config.yaml
hidden_size: 384
num_attention_heads: 6
norm: "rmsnorm"
qk_norm: false
init: "uniform"
init_std_o: 0.00284
init_std_up: 0.0201
optimizer: "adamw"
weight_decay: 0.45
batch_tokens: [65536, 131072, 262144]
train_tokens: 845800000
max_steps: 5705
MLP neurons of a small language model. Each row is named by its layer, matrix (up: input weights) and neuron, and shows model dimensions 256-383. Each number is 128 + 32 x the weight over its row's rms, rounded and kept within 0 to 255. Numbers have three digits each.
After each neuron's rows, "fires after" lists the tokens most often just before its 100 highest values on Wikipedia text that the model never trained on. A number after a token or word is its count.

L17.up944:119071132143092129133169116127113143129141113116163096123116071084112197034139129119117104143108131093134131146104132132135184135170136153089105174147161112164065129136100122127122122146109111113138089117141147175115116171118153078191184099124137111108142167125120180130141158121128107112108166181155146095131157132123153148164143090153119094111118142047081086159148065129152108114114
fires after: "0" 35, " Gold" 8, " Bronze" 4, "^{" 4, " mixed" 4, "^" 4

L21.up977:173124106079142126151073119160151140123139117124124121127174132110076118165098101086178132090117165131171133116064106109091152147126097145121153102073147164130144195181152095132127175045129172126166185095180065133121196097154123089112114140135140132147118149062117085152110124164134150090114081178151143119171039141086125174087093146111062107160122126060175155127102100164114135154147
fires after: " |" 19, "==" 15, " (" 7, "-" 6, "|" 6, " " 4

L19.up191:121068135150121128122164147092087089136092171152146102090158109219174112156118150115113121096090108041142147139152103143130146123106136171147109107145118155192112110091114056147131186096183108087085160125130106124181208129142076106110138098054160093180095146078072123117129168138130118111145097134117091118127135106115140127050125113151151164146133153111150110152102112157137113084161
fires after: "2" 81, " " 10

L17.up500:104141135099170129177130112116152118175120045131133115111189084151144137194112177103130107150123102128152175115072147136117147166126073075073147125107131110070105191156083088153141168105148105100116141049093148123128181167133112072161129164118185088142143162101179056120133144094094117090156054141093088153087141133126130157183141144142135105120115092165089148169135086156071115146126
fires after: "," 25, " and" 15, " not" 4, " but" 4, " more" 4, " as" 4

L10.up544:105089144140123134139103148158113145159142111208128139122109131137084134144123139133053135119125118126089146122193163137179176105046179053148147129201170197151171154157139119143128171064148124120196145117145132093212113126181183128100136101136128139131152105117117103057132143172157121101062126099132159142086139109111163105150187080166071114103114137096141120148126124105102105035162
fires after: " " 69

L21.up439:198160098130184151083089193124119100131100169213133146112106171067158084149134114140117113119101104147124152132113158139095155116168095182124116154105132159136166115165161142127148135142122133090106181134165151118130126168176166197119151088203093125165069153161174135108063132110094115135090118152114155129150135175137114109136135170104170140176079128100134098056134093088104118157119
fires after: " |" 45, " " 8, "|" 7, "7" 7, "1" 5

L20.up926:132160166185109114111138113133139200197093147145144146092106103128173138133096187144110071162097167130121078152115130170157163132108167141095149106197092166078127140141108110144136161156140129080150109091095136100108110143186161099152148132080118100130109114123111090082183140164088109108123093104123136131080098168121090138079115110176115086147180150103127153172132151125127127104109
fires after: "0" 38, " " 13, ":" 13

L17.up609:138086142184117179139106095129132153172152160170151091121135122124112163158118130089086123127116093121166153138086110166132173091188162126136117130106148121108132144176156153157100147122191109110122120129191163155076163164134102074204123085125140096127130184179071134121131147060054200122165166179099199112164182206158147161100128095114127070175149147090114140142090052197094104111133
fires after: "0" 78

L17.up1013:123145148123147087185110133153132096177077119172157120091128103168114091115121137123150057206156159111147135164123151149181132182138132136183104094119132110167074143131075122133116152052113133194158115079117075168145185136143131114079094144111117113177157058100163137097160248127103165112140126109153083109070137128161123163118172131132138115154153131131101138118126145130078117145101
fires after: "4" 19, " under" 14, "2" 12, "3" 11, "1" 7, ":" 6

L20.up112:094103117175139118136126143150115150151152088137116137083131141121104098109143118071124144079075122104074193156129170104150148119044163081150132089106104199126159140181123114080167117137129151127085182116093129113132129155138199175177142131113147106166160056153143167119107127140118081084152091118122121148159156167139089092097094127173121103151103104104101066104143141144127166103094
fires after: " " 63, " (" 9, "1" 9, "–" 4

L19.up364:126100143146097127091105134108133165144153191149140045132155149074162180116128155179144175071121122129129161138112107096112151172131138156091104172114133204116148140164048095137111137090107088124137158127157096124098156147135135130214128130143113122072092127112080114093188156169139095113175166132140137089139148079058131193143126096093116143179160178103131148217122152141068103085184
fires after: " |\n" 34, "." 22, " " 6, "1" 4

L21.up80:111114126139113097112114085114092151158082191077204137152107114169107118161126179130130126121121149157089112190121159109146156123140110159094156128111143203114134085148081087074148123128111153112118111064111140124117129143139073109182163109128199158141123119164170149162141110168204144140130165123139181134119096143133112139100148144147133127169123113137158122233094177117128087114134
fires after: "1" 33, "7" 23, "–" 6, " " 6, "8" 4

L17.up207:190137107098125158210158104143136121174133147145129165060162180153096105118102165119096126128099078108140119137131126113107153107138175142177149114138154124138131180102146135130066106132184199149157126108147163135141177255163176112106145057127088115134132134029133148146108119150120107139104158125086111155136128125111149169135177163136172162093235133118164170163153102133093119148160
fires after: "2" 21, " Votes" 14, "3" 12, " " 12, " Total" 6

L17.up813:089096197137159052180080067114094150124198164186183104134164099177116124183133107092111139151110109124124110184152143078067182132119150091104135103117162170087154158252130080143121145115122120114137158085122170075158121130101121081116170079144156121140144144141108068121090144088154128120170138137159129157117098156138214143137142074129088185110185142063144147176146164109131141202177
fires after: " " 33, "," 18, "9" 12, "1" 4

L19.up145:164131166174158076089151144065157041221097117136165111127179093140126139108133181166091150088108088128095144138157164109130115111163171076183139144107117117111124154159081173133150112117184138155102167116118196156112205145103125128166055150090089131146160126106126135122172153156120139154139102096116207096131158122137145134130188073132137156118139183117119157108143139121106115106130
fires after: "2" 28, "1" 25, "0" 14, "9" 4

L17.up218:172135133169150195102165124081127095148121183126150083140139132116193061134127090101108191090145118119134126139107134132140094158170138066128107130167137110146100129095072130137151117074198130144074089103136127164159159160128149134171029109119117089127103157109152090138119115077104142097143097117146111113175191161129138117136129183134129164131128084111105156137088105103126118124130
fires after: "6" 18, "7" 12, "0" 11, "5" 11, "4" 9, "3" 9

L17.up38:142144156130157071127110069115072176172136158134116122093150103112145110117092153091111119151100102097162133167113098079124169151127170108076112096160115121151122157073157104155031156141117141151108157143109113059129102183158220096131163101117090158096114118147141134099139162128152115101121118104134112101172116183070104118132173101149115096147164175140118121143135112173200171085134
fires after: "0" 53, " Released" 7, " in" 6, "2" 5

L19.up72:187119134174143093114077113141138143124108163140163119122121105103137086129079130206190105109107118123050117173111129135136093096064146113099154126088107196143094102120122121190113166096178095095174114080141125114185130092160114112136122148141139152124122155150123126194139127127134079129101111131118119148169134196161150110099148129126159139129174118138070171147114106121097114158166
fires after: "0" 34, "2" 24, " " 15

L21.up285:167079142132108163144114131096119127154080116177139068142114112097140120125111148128158121139111085131147113163082153107160184128133144115104142082070098132143119080119123104107142172091182052145139092103164170152135156211162246121140129071116137121156164135053095110158135128122147135113136157056150101177088195152110063108155109144151138080119135117071155174160142129146102114121233
fires after: " " 31, " |" 27, "1" 9, "3" 7, "0" 6, "2" 5

L17.up400:131126105186144114142134114077084147223134134140151075109119137147176105127110127155141135130116053139088154122159149090111141128122113141137148146145105175143141120163062148111162161162198131103095177122107135050160131127131095165200156093139109113171088118097069101089149088100103138151105121093121128107177172126065151134116122158155157123220118164137158136170125144119090160151096
fires after: "9" 21, "0" 14, "4" 14, "5" 7, "3" 6, "8" 4

L22.up534:172110120149184171116142085071112119168135159171132126156102087117119166228111185145137066130139109172092121104108118166086148157140129140112141147144154141053110117157089154146147141121094093080083122160117137129170183067081127139135102121117117167088094095102137119090150158146154124096109122135169125156131187110137132176124162151100114112147118128132168072111108185103083087109135
fires after: "0" 27, "9" 15, "1" 15, "–" 8, " |" 4

L20.up341:149123142134176124138162141160126149170102158191122149124101123121189143164090185121144159125117078161094124153101095090117159165126147086095180132131112184088156145212124092099109139159129107198169143116141139146163144102167131087136199107133118152147097117103149133128139168119138072060098110169184133082121132200114110174134184118163116117117176099169066164201093164121090161128174
fires after: "9" 47, "8" 18, " " 8, "7" 6, "0" 6

L19.up762:149091123133175166121149158174145108126148103190163106136151058142111151160115139090133142170055107102092117123121170174182133086080140124157135103120120117145119121124098161128160155135143150178093150106101085119127180117177103078115157135084205127120156174137120115081110094123133187117147140128164108142130170141108096152178147108135089133187163147089121135105113107139099092118169
fires after: " L" 26, " J" 13, " as" 8, " E" 8, "L" 6, " " 5

L19.up288:112110068173141099142163144204108135113147133149161135082144139201127108091151168124174114166049109136134124132159145090093091077120141134134134098137151134129122125124098091106095115118122161141180096132140091122103136176071158111121148093171128096137102105117140121116134142063152094144120100147135093120137098133163137158127184179112136174183182141167112122179150123173112123157147
fires after: " " 30, "2" 10, "t" 7, " Th" 6, " Fl" 5, "-T" 5

L20.up436:134131137132181140185147124098125116149136074149180118118167121146171111121089158112140109162104090133133136199119135085137160150068172102150165115160150175178079102131128007108092193131160115087161094100091158089097120136133060139142096112128099167175147110153139133175084130079117145047115155101156100149140133143138153088115167131152153150149150148106142106156129114147175148074190
fires after: " |" 62

L19.up1008:088146143131103150142106173103142146182141096086148043105130091121145093141047149118094097177047142108117080177185145124154118156127176130116116128101144151065134174130068133093137159093146140143123131137155079089109103127118098077100095102125102077159089148102074099118139115112144149079116182048099121137119167215158085127147165103116135127114185167139072141135135151127139115090139
fires after: " |" 46, "|" 13, "9" 7, "8" 4

L22.up738:141162100164101125126141118149178119104206081134150104097161111169083120127132089119048129143091128150094163171165127096180147101112099056108134144128073132122100151132151135090184149154097118118114163078173134099126137093134128149136180118110154121075134168082055172171103093171143106148131135116151159150141117136140124109166130135148116133144159106106143083150056126115146152114098
fires after: "1" 27, "9" 21, "0" 13, " |" 13, " " 10, "8" 4

L20.up552:162079144143089176084065138108199131108139157139136140080053133119088144149130166127160091120090147098158129150097027166141180100059134128090103116118131116137149072155091109095149177080166096118179147100099132159105129186137136111093136107120152114179133141059155114142137219145066090108158101148155189149120111116097135111128130097119135103114127134161094116143126153117142139178128
fires after: " " 33, " the" 12, " |" 10, " in" 8, "," 8

L19.up465:154125127133121139184085106106165106103103156128097117161157119117180134144115145167131159163140094061144155191148143159131159115089153182173151070087143159111149116143086124123164180068163106202164193141151143201119118126106108126108116080118122162173132043094162092127100193138075151144180119104171209173120137118136124178067112201142064127144119139128132177147117154130085106141136
fires after: "5" 19, "4" 15, " of" 8, "8" 7, " York" 4, "1" 4

L19.up480:134160098120132117151119154152083164194149152169209107139106107137162141135128137105121126096119123163061134113136172120104105147121134114130121129128156113183142149156049162132115157069139094179077096079161111031157147120148117056149107123128189131130107131132086106088177164120138164106089139129117128119133128160148152153141222070148155123189125104118110192187119197121115129075169
fires after: ":" 20, "4" 19, "5" 8, " by" 7, "3" 6

L17.up828:128132087165120156132149101066060138167158107152139098136111143139172108113056111096097150122147144115150076110169153194044126158172160111162157149122114123109087155117118144148119208145215175116097108098116125103137140171149104111184109068127143175194104134151157195125124083071079141091130179155137138142150169122098112139051128121074146119142127135092102164137113102103155135134119
fires after: "9" 23, "0" 14, "ov" 8, "5" 6, "4" 4, "7" 4

L19.up338:160096128163177132106173114143099171170130125152135146102132156129139097138160150084111090139164109087146201183112139241172093144141087128127121165120134143128107136143165118135161177085093141098170092123100142156158154127115123151142133129080108103174097132062146138143085117170070139130135056148165090096132152101105105085032183159130136109129144162101127094120090092119114149138120
fires after: "2" 27, "1" 24, " the" 5, "9" 4

L19.up226:150066132132104054132130103150158138104106154145137145125142104141110160113209124136116156120093110105174186145108148123104206087118100183082129128097113121093095166156158097064114120094091108136098133095131138129098146179138144110139125080175155101098137167068155182117135180186111121133132119099125114110207060097119167130108099126096132076086068175135091098157139130162140151109149
fires after: "1" 43, "-" 9, " \"" 4

L17.up662:085097122112121144142139137122123104136165136130139120091126136089166154174143161082107164172091050099164121139141119171133164065095128121176116102114108166128118158101148072162111160085190078141083116114123148176089128134186120104100129109113119121108126128088183122195099104184117150103118000142127160122150067132149137130121049081134143136204095127141131180159087087142135189171090
fires after: " of" 53, " " 6, ")" 6

L17.up43:088176155168141132145086094089153150142097120219146131115127061134129095161137141060122127128100129118157124131133146108166162196133124130137144131199152151095165109149139101172156147086168116140142126039144110136129148128153142112131138092104147084142069123097127100177127208116165090114150155091221108146111152147122188154144118159081082120094133162172172142192127088128170152170092
fires after: "," 29, " and" 20, " the" 12, "." 6

L21.up58:136114160146149166162129129122115170131098119146133116149082162101108067106113136172129174110097160122094117189112209124145160089155155120110113106108128200127154130091143126188071129119112143150120198211126115103194145164155094151161150131086130171110080122112123132147115116099150153130167143140139113150142179149082087159097158066140117131159076104100121070161099151108063155128126
fires after: "1" 19, "0" 14, "8" 13, "7" 8

L17.up729:109102157165166110179129062158136122157157116144195175055159095126141101196107174094137074130133103066155109142084145098100113183168109096111144138150071150159134160161100104108139187041122093142173128093127092094125144151131143078158186120106151100135091079094124062099110155113133098116101110065122093128095167137128123138137136125174168123138155100165109131150150208116105144151132
fires after: " " 40, " |" 20

L19.up880:111139123177157072146090129123154108137097126103093119128154107169186114123140169132043090200162172120146135118128085184141150185162135138187110055131102079121163140140084111104066133076117152135141160096103122099139109152175149103164136087125149140147109157098131100126121127098118157107137086116166089113114142129133101164111114114128178156174128139129138175121106165131132165108136
fires after: "3" 24, "5" 13, "4" 10, "6" 6, " to" 5, " g" 4

L19.up776:097174139119119084074150096122159184144111150128148141132087167104161125140093153135147208135183141111113164172135119182143120088123156151108188090204156190174092137152152097130117169163094131115125120135133113122137124097150133130165141092145130109163089117169129152097116139119114194089132134065169110077081109169109162101095179133106136146096143146109164127117107138114111180156161
fires after: " " 30, "." 15, " of" 11, ".\n\n" 5

L20.up89:128144137171103091149132122123089141169145100090135129111149191177144094092110154136129132132089123093192066185143163050141217138155197126104153145139163158083122162177092160118100130113171150118085146138130084115159136185141149177220131118144153146102100181170145143135128147110098162156165104083103107077161150097135088135098161134129103114165081133121125179103118147127123161096143
fires after: "." 50, "1" 6, "3" 6, "4" 5, "2" 4, "8" 4

L17.up976:072148173108117092186090110101097138106122175175128106151202057144146078142107133067116153116065102121099100178163141086139188119083138144092117069103140162118110141210141061198075124069121163101150144099182120154185101179145163131144147097138177100130062109102075070108123178122138165130137157159171136119168126147147137123124132112093105131160134169095139103122096104131166148115215
fires after: "," 40, "." 15

L21.up447:146130105143143108164136088100099097205080113134156103131136175079095142083131118164125086130125145107098155099080139214137119085120152111121125099090136158119220125117086158167126111063102142200107158132116159102119134145097163159161097102161153132082175100155082106144113160114174103137102150144172111120163112075109153141134111100180143070142124167135086116132117177166161087104132
fires after: " " 56, "1" 18, "2" 4

L17.up910:123145115142179152170125092086103104130120142170160085092134181180117095146072124130121124120102144080111133097100119156138094135121106118116138111078084107115136139168137131168153189106182092129085108092141093067149186194130115096167146082136141111161075155116081091126131174118146103134165126076138092146145160138134123133127148139133185094119135153167083166157081154158115133087146
fires after: " |" 58, "0" 12, "5" 6, "1" 4, " " 4

L21.up1059:126162181135089115123143123067133166127107167095127115128135110144105137115104177096145142120082072180118046097134111119171104199123118129094122055057112140138161151162104087187111115106148155095169142115095091094148124157137106089157115097188158130067108139173055086144143143138192161091116146080174161086161093064136140135158151049153143159120141157082138137131133166153199086090157
fires after: "0" 27, "|" 21, " " 14, "9" 12, "2" 4

L21.up813:127136117137160145103110148116088161110121109114135068106156145126172155170117092146137132106094124131085089127175117122125118171138136134136085141123174134110136137139160127111142110088124159104127140151208119152143163090181123136152142113091160173151154114138063093093181183119196102140108108148165148132194156118083091106120173102162110085139205159165182154154093184151094090117179
fires after: " " 34, "1" 13, "\n" 9, "-" 8, "0" 7

L21.up1023:176102127196134093162088093123041177127165072140132115046209134183072072156102115125138147079129081184163161164139139165085164157132111160129105130160138164154150108118110105108124197106142153157143165172105112115100120136164121121118172076101144153133156137170109089123128150114119125077132144122100094097136129117114080153143164146135172154176179121130076087177104146182092132143205
fires after: "1" 21, "2" 21, "0" 20, "4" 9, " |" 7, "3" 7

L20.up977:121082115157168104185140189092115146159109104166141117114160153151149113128130120179112110166091121136103132118105088138153155097133132104116136127058175121131147116199097091189114209128149138099125141109108131134103162113169119103071106106151183158139144082123129145161099096113133126097059120171123117062119081163096142097079160093138131169159167150167164130199134084144139130131205
fires after: "," 27, ")," 12, " |" 12, " a" 6, " (" 5, " the" 4

L22.up1120:147136142142153161126038156127066133104176177152170064130134115146137102163120164128059132189135136134108137134164154132156157107129094138106106144149088153060131090147200112128128124123172143099095120116152101100146120153167103115099145112104150126150140143213119140160130163132061135128130134085170117103152126199171154148114121105123130143154187130109149178142076146109145085103155
fires after: " " 36, "9" 12, "0" 7, "8" 6

L21.up244:109089160230091131107083105156087152129174115105138180115108099178150143113119130162157112136093164137156101156134086130101138085121125090109146132131104098159072184103111093089167138138124133135142148136183108175129100125127158075159104080124084179132117113089094195123128142171147111117118153120127161165119172111120134161178102137145150121182110151133069139107083137120143145135150
fires after: "9" 32, "0" 20, "1" 6

L17.up149:107159165146146136169136189138155113159136079129132138071109131163143088127075135064127129126086083113105140141131142119062138161120147097122116130040130161169230126162154127156157169101169135143120161097116090067121140150111130134110187136166112143131104158138049120093098080077103121097160092189116139172096196127161132245144125187163103174174141094134133141173158158172119112151145
fires after: "8" 18, "6" 13, " " 8, "4" 8, "7" 7, " h" 6

L17.up988:087124181100156104135118172108023094161093085101115111119153184087183154129134139129126132136103112120088143121158136172118158157171145155090123137197157110159161124130162153126101137156149169134084129166160133089129158158172170103153188099119100133115139085128098077120150199165112107116128085112208054172161151143084154141171185113115072079120163200140101145131126153144137099076145
fires after: "-" 36, "\n" 9, " Time" 5

L20.up847:188140072131135126099144101143142066126134159198114048120142102176139174141147153137165055133102135122141136087071102166111104104165162116115144108102148092072135081104142170116118080059127137148143109132131170123170183133131170111107171156126131116119120152132123125120136104118135078120121105174125157176143174142124096133145104107134140127077067148136099155181091129141116042076129
fires after: "," 23, " |" 21, ":" 8, "." 4, " " 4

L22.up1135:112088163202147172124112156101117081191119115135156114089119115093118078125150176155181099123120065168083194156157161173086130131097157154092171109065097182171176089146129101178143145136153098149144135127144125129178137135147098083153110106109079110106120095132130097120068152118091173176116113142165116117141147128130125086101150142127116098115133146137164217156164161114156136110154
fires after: " |" 37, "0" 7, " o" 6, "ä" 4, "a" 4, "." 4

L22.up1077:119133157167137123116118139139184112155191191192131143124109109083122106169125200175170123169111108095108117149105146067089144116090171130074123112054157130049138119123125081120155125147142182089135140095097185083143151159125155122144121132113170132131191121165178224168183158127162128108156145138135146129134141113118162158115158139143146086099182127115125131125134100099166108114134
fires after: "1" 37, "8" 23, "9" 9, " the" 4, "7" 4

L21.up404:096110167145175116162077142095173063108152131173155170126116152120091108118123168111127104156131110121072100122092122157159084079147138106155141116141113171102122085142092092153108139104171155070187184077113127141121141161166085076163124122111132161143113147078115090092147164134130149119110125190144128113133087200092164126129107117110141132167172115134079075230078123113163109120146
fires after: "0" 31, " it" 10, "4" 5, "9" 5, " V" 4

L22.up391:127158071102133166117088149118111131157111116172161103167088166153130088104155204131067123162131155156102116148114159124128135136117115084084104110102114165147131127137086165160121135066143141149163123084101179124096177161077143147131110104126124124156130131134136088135141143088177200124149115132099121172102151101116164163179172143149129075163149112054092188197088102141076139114144
fires after: "0" 18, "9" 9, "4" 8, "6" 7, "5" 6, "7" 5

L17.up356:087080163173147169162096178127102151164144154193194128092126094102127134121073158104149118109039103123134120106121092142180135122130139042120113137064115105140160108134108141120123133157202102141121124139172080099157108120191105098107222115078187111136070192102105074095119149147099177118171115114127131153127123167127106082044124113101160186087170137099135129138103123114108132092177
fires after: "M" 35, "K" 10, " m" 8, " " 7, " M" 6, "H" 6

L10.up110:123155146157173099207073129140148111116133155179093134130125152138118143140111103076107127140106138131116094155130188129151110186148139129137095147118164105135119216173128144180123153053118116109189104102123168087099165108143133150121125143089237125122122132071121084160223157126116124116140131163174101109144189124138123135139214100067137123099159121132113124161119139122140142066204
fires after: "," 45, ";" 5

L22.up73:162077162134180101121108174153179121123105188194149163104096082102133115163102149153152089169142170111112136168113143151123112103136138118040120134132132096137108111150061135132140143104172158110137140085136132047156178114133091021096097139169112113171144149141101065085153107101151147133084134163142169100143137131154134135162089065150144108171161091157106137142128203100135117104160
fires after: "9" 40, ":" 8, "," 8, "7" 6, "4" 4, "8" 4

L22.up823:100154155195096145144116152141123108159165141194162133094097148133148088131072135132157089123069126112179130099114143130073153123155154086101114071127118139176122173177113140110173140111128158175140143074112152115186151128132181099129109097153132123129092153119089088088177156024095137107150126142151125139168220204085079147133146136129073087145145141059103160158107146092119136159184
fires after: "0" 22, "8" 12, "2" 11, "9" 10, " |" 9, "dale" 8

L17.up1084:104113092088095044110149098116135095101102100148113133095121120178153102110083158066135142129120086115144137123158058149081142098138186156175144077135125119105118176085154114198089144091162144097161144110167110151123154179150129101132037101143107168164126089100158192130169105065166111105135132123143121140135121143139114226104204202140190121138208178148184132144107107129150124096199
fires after: "2" 31, " F" 15, "3" 8, " W" 4, " Jr" 4, "ov" 4

L19.up457:140105113178144136171089118100152114139162145157132156086131112139111066133087140134053136136123146141181138129085108168164154136133152132101102081137146134106119130169134135109090131168172161105138185135151151139064120168147136105178173113097142117186119170076127098135115109042135153125165109151095162131107158149129135150070118091160137165134172137114184177117140167123124175122143
fires after: "2" 15, "B" 15, "9" 12, " B" 5, " Mac" 4, "3" 4

L20.up396:096128173248159116110123154116152101130183041133130137137121156135127140186142239092125041157094099123125090190174153056162111099098159116052148092168126118093134152165128131114175118185097168134095191108136109068105149123133117182161109123081137176118162152147087163138124108135137073129133080100080162122106108105136066109118156114133112135138170101126123154124087190129124165141138
fires after: " " 34, "1" 16, "0" 8, "9" 4, " Robert" 4

L22.up871:082168127206126109135151099176153156230118180106127094146098100108118094145106153103103126131085122169186088126157138095143093111143122125120131112143140103119119176135102124171145147097128126110097147069106097077064140138152080107159163079138080158073063127078086145130152145150151195119152110136152124134104103117136089116147179125159131147128120142144071124172139114150158175111146
fires after: "1" 20, "0" 19, "|" 17, "9" 11, " f" 6, " " 4

L22.up377:193129133103139134118104186061075103140091149126132092121090123171115147076079123212145161119150166107091149135169125179138107150129138121183153134164124188129132094138122140163088214075176139126126147120108143088144123124137102102149093111121061104094131057121139127201169104124143117114165143131137109111143135171096098093174173090103129104105089153025064144131130133083132125081124
fires after: "0" 24, ":" 11, "5" 9, "4" 7, "9" 5, "1" 5

L17.up790:134113137161118174124112176047149132150132134141179089077085161186191157184082106126080178109130084114087128177137151159113136119132117048139125099129154124134119098135111147164136112120212148174152091071099030105123123101194139090110128130104172121183105160131096134130142098125109144097172153118129160147113146144123114164132124073159172109115141172054154163122078093110121137115105
fires after: " m" 21, "M" 17, " M" 9, "9" 9, "," 8, "-M" 5

L17.up231:115163130099117084150142112133121087158111151152159136042135091142125119191109134059109145123134085118093135109091088141051124142132149147144136087122184109113149119158137082123105121191123133196136116119096110119098081173173167082099156080095163150217127111075132094182110186131108149122157105070093109101135137120156168128139157149155151077104171169157180165126127124167098151139197
fires after: " " 26, "2" 24, "3" 23, "1" 14, " On" 6, " on" 4

L19.up684:104126147144107146141110164121146093144113155205173133101110149158127142140064145074065165094148115143122133087193143136136156114122121108187144114102166141137141074187097143156122111182100135194086184118112138104123150176114228179128145121107131144164128112116072119088163082115131214126137111134101140100159118100093142111137130126158133151199166166127089185146146159165132038097115
fires after: "." 16, "2" 14, "3" 12, "1" 10, "5" 8

L19.up244:124080124124101086139116092181149146117106173150172165045131145170039125127112217145159134179057087082103127156096096174071144086096135127056126130085112084143117093098109083177085124163145117110107165096127144210163119188198156097099168092127135099136123061117143166123112159158110161113140118140122161132141058148118109141125104139129124109119120111143157128130123143153124084107137
fires after: " " 70, " (" 9, " the" 9

L19.up1129:159199148114078166058098099166119130131118138100112164106167138108157128160129181160124099132172091147130127149141131144132131137128159124168121092090105129116175130157105113105147114131156137091152186063075161119104205158155141149102054108124108077160184127100131168119158132162081135103103099070185133150164089142136108116118141148151149141132121198079035136088126101087084104162190
fires after: " " 43, "1" 20, " December" 8, " November" 6, "2" 5

L19.up147:165076186170106165118175102140128126106143131154140126156163110128078127172126147098159133113077074117086129140109091145156160118086151057102113148149148148094159127158094132190153192084120121158124148124120138082161098170157109135109156132164136148190115152071157089075170153114087128095114141107169129136102070105133214140119124066126135119133157126107150146144086083114133199098168
fires after: "9" 32, "2" 18, "8" 18, " " 8, "0" 4

L22.up1053:096147171111142186177132138131061093135152152100122035102121118155121126184140095199080108123114121149098108106095134182083115101173154109070136100105102128137117080120162123138145076110145109135147110111121138098159165106191164161153179112094203091125140072104103135118160105105179059122148114173182109109114079200084105113091146080127081161138104161163178149149101191112106087147133
fires after: " " 31, "1" 17, "." 7, " C" 4

L21.up348:094057124113144062149092131080044145124099134113123162136226118123151173083152160142105179145097090095124121118134176102129150123037094088131123127077144110125127155141073086148100198088121128108046137108130105107124119141107122123139139117154120086134123058115150173149082165130129166112110126078164181089130108110150118169085136061073107132160049110120195183106098132109162096165149
fires after: "," 22, "." 14, " (" 6, "/" 5, "\n\n" 4, " the" 4

L17.up953:126097145140131081124119104145084127123095133206159148104168088211173139191097126108151151129060160101151148140112116146089176097118145134125135097146091091163112112118124124158152151119110121168159109037111040136159173115133192099107164140110170116118154129119155115123166182123146160132143061128184104120095098132133082151150122103153175128110184130144163177129105157146113104142165
fires after: "," 59, " and" 22, " or" 5

L19.up245:132109143133188100139078111070147205064071152165172141037127101199081034114123134113173116050098132121137099161119098100157163104163110065130177090153161176107163113096097091141125055079115145148179119134164080147072097142099150142137209069087119118188065127150096118148164196111176148145154159133172143108116073122133148138103136171166133158129142123102172124119144168121058069117122
fires after: " " 25, "7" 21, " Th" 8, "2" 7, " the" 5

L17.up66:131162136121163095149146141109150050112113168142145108135166115215068060107092112096188215089123142110161120140081106144161177121118108115121121060093134162093066144116126080078164179093119090154073112123165100151092095125134125127103125144124126141148132126110175087097139167100125163117140094101150112129100126094107150112123120191111093171104121116130188167131111166133138090118112
fires after: "1" 26, " War" 8, " New" 6, " Bar" 6, " Tar" 4, " Star" 4

L10.up1045:156100133122122125135143150146108156133097122099162122121188122170105153153128158099127175159114111120225177165119135096048183149139154124119136138145140151156120172177128091158095135098122155112144161117109132139135180146167143152111135069097094186096135069096073168073132152099103101134134130065131169115181153112115148138163115048154086096132098135100088111125108160167125117122111
fires after: ".\n\n" 17, " \"" 10, " (" 10, "-" 6, "==" 5, "==\n" 4

L19.up323:176140091167130130147065131122134138198144164098096103132138102059130105122113111107108151125135114109112060141128148161175211168133104149123125186115184176107105147141109134136082163141139132122131135111138140142129113182171158110220094090118125079192063165083113127162121107059119085118145142155134213077153216150093111134062186123128095119156110099096039156085113108099119119154071
fires after: "0" 28, "5" 15, "3" 11, "9" 7, " House" 7, "2" 7

L20.up134:150151090129181126117165089100156117141155114137213123100111087115106096083054119111135150080019040141138107130126104169124196149090134102140134100115113213081123144204079075141093128134156147160077138061127142136092140168120115073119068105124116125139103126093103134135105123096076112143138083084153149104091187103147096088115102086166149151224104157163101108141128104084107090103107
fires after: " |" 44, "–" 9, "0" 5, "5" 4, "." 4

L20.up167:112036145150116099076179116158169116113185132140172127166119195130114157133104202121106129108101083046096115112125173169138097081123151061117153128136155131144168091154093111154169144117113139144108118056164109085106127109194164088144121100147128126158099188099114212139119184083146144125200096116180152128137136110115153166070160102173097124080096128160119082238155141196117132151152
fires after: " " 49, "1" 10, "|" 8, " My" 5, " of" 4